python train.py --n_head=6 --init_std_o=0.00758 --final_lr_fraction=0.0 --doc_mask=true
MLP neurons of a small language model. Each row is named by its layer, matrix (down: output weights) and neuron, and shows model dimensions 64-159. Each number is 128 + 24 x the weight over its row's rms, rounded and kept within 0 to 255. Numbers have three digits each.
After each neuron's rows, "raises" lists the tokens whose logits its output raises most directly, leaving later layers aside.

L2.down67:127110123131113160138115110145125153160115118118136148119158153144113088154169118151156093139150120164132100171177121116147127168140137097143126151138138073163119133139138103064135124135132158116104148113095135102102155121141136095087137094137131121133123120132116102167130141124110153114
raises: "ility", "ities", "ible", "ive", "ity"

L8.down661:126168118121104130150107111105127126094167122087119140153144149135115163132098097127097127128175101122104110111113119131172138118142101094151185092158176130133133097133168109102112061113098175089125158099149133104070104112115152096107141119141104141138090112155134132097123128118068129146
raises: " which", "where", "fer", " whether", " that"

L4.down759:093147131132134136112128146100127152143139103161148138148150146143176103153138130147127149136124113104089162142144181105139177114117114151090099166118121145148110123164137105136118120144086124132159121117105071115177113137172118155145117176144151134101159121175145131135113142125134109169
raises: "es", "e", "sses", "ay", "ee"

L7.down111:120121099154163123119147134129113155120122147132121168159104146113098127121116161133120138098150175099132139117150120139118099139144087137174139102174112142157154171110136134122143139123095091164148139153068072095147134122152131152119077149160157135147140100129106127169167122119139159154
raises: "s", "e", " by", "i", "—"

L2.down588:150128163088157141135119119137141116147148116158157115091140091134113204154110096100095128104090143147127101134163125119151191125106145137103107140137138110099136118127169151135121064129138145143138076187112155097102125079129150086146129098124162157127104128110120132130074160105133102132
raises: "hood", "ography", "age", "s", "ing"

L2.down572:160177126112132186135117118110115102134066100159156129118097131072109094125111148155105102143108137087135109113147159118143093144127173102164109181128101177161099121148091139143118147111117122100139096120119122120141151124132128177078073109135097156158099104135122156167158115133091105139
raises: "ley", "ble", "ller", "ler", "lar"

L4.down44:117113157122142134046147128179114113090111097135114126127161132129156062125147112173102051115105122138124093178143141156144119143138102113142125133099098122111100092119135130154121133142136090142119109102124122167122157108094093124178119166137118168116125158087113095120138097106114109154
raises: "f", "vers", "ver", "ven", "ff"

L7.down552:089135142142154134148110144114182123129155121150112083123089142130084103120116118127136140134117096139130123110105145139111137154134154116095147130202116093133111141162140081157134140098143122126125147124149100121111114136120127131101131139150164075176118134144149166113113071134124129082
raises: "t", "ts", "try", "ty", "tie"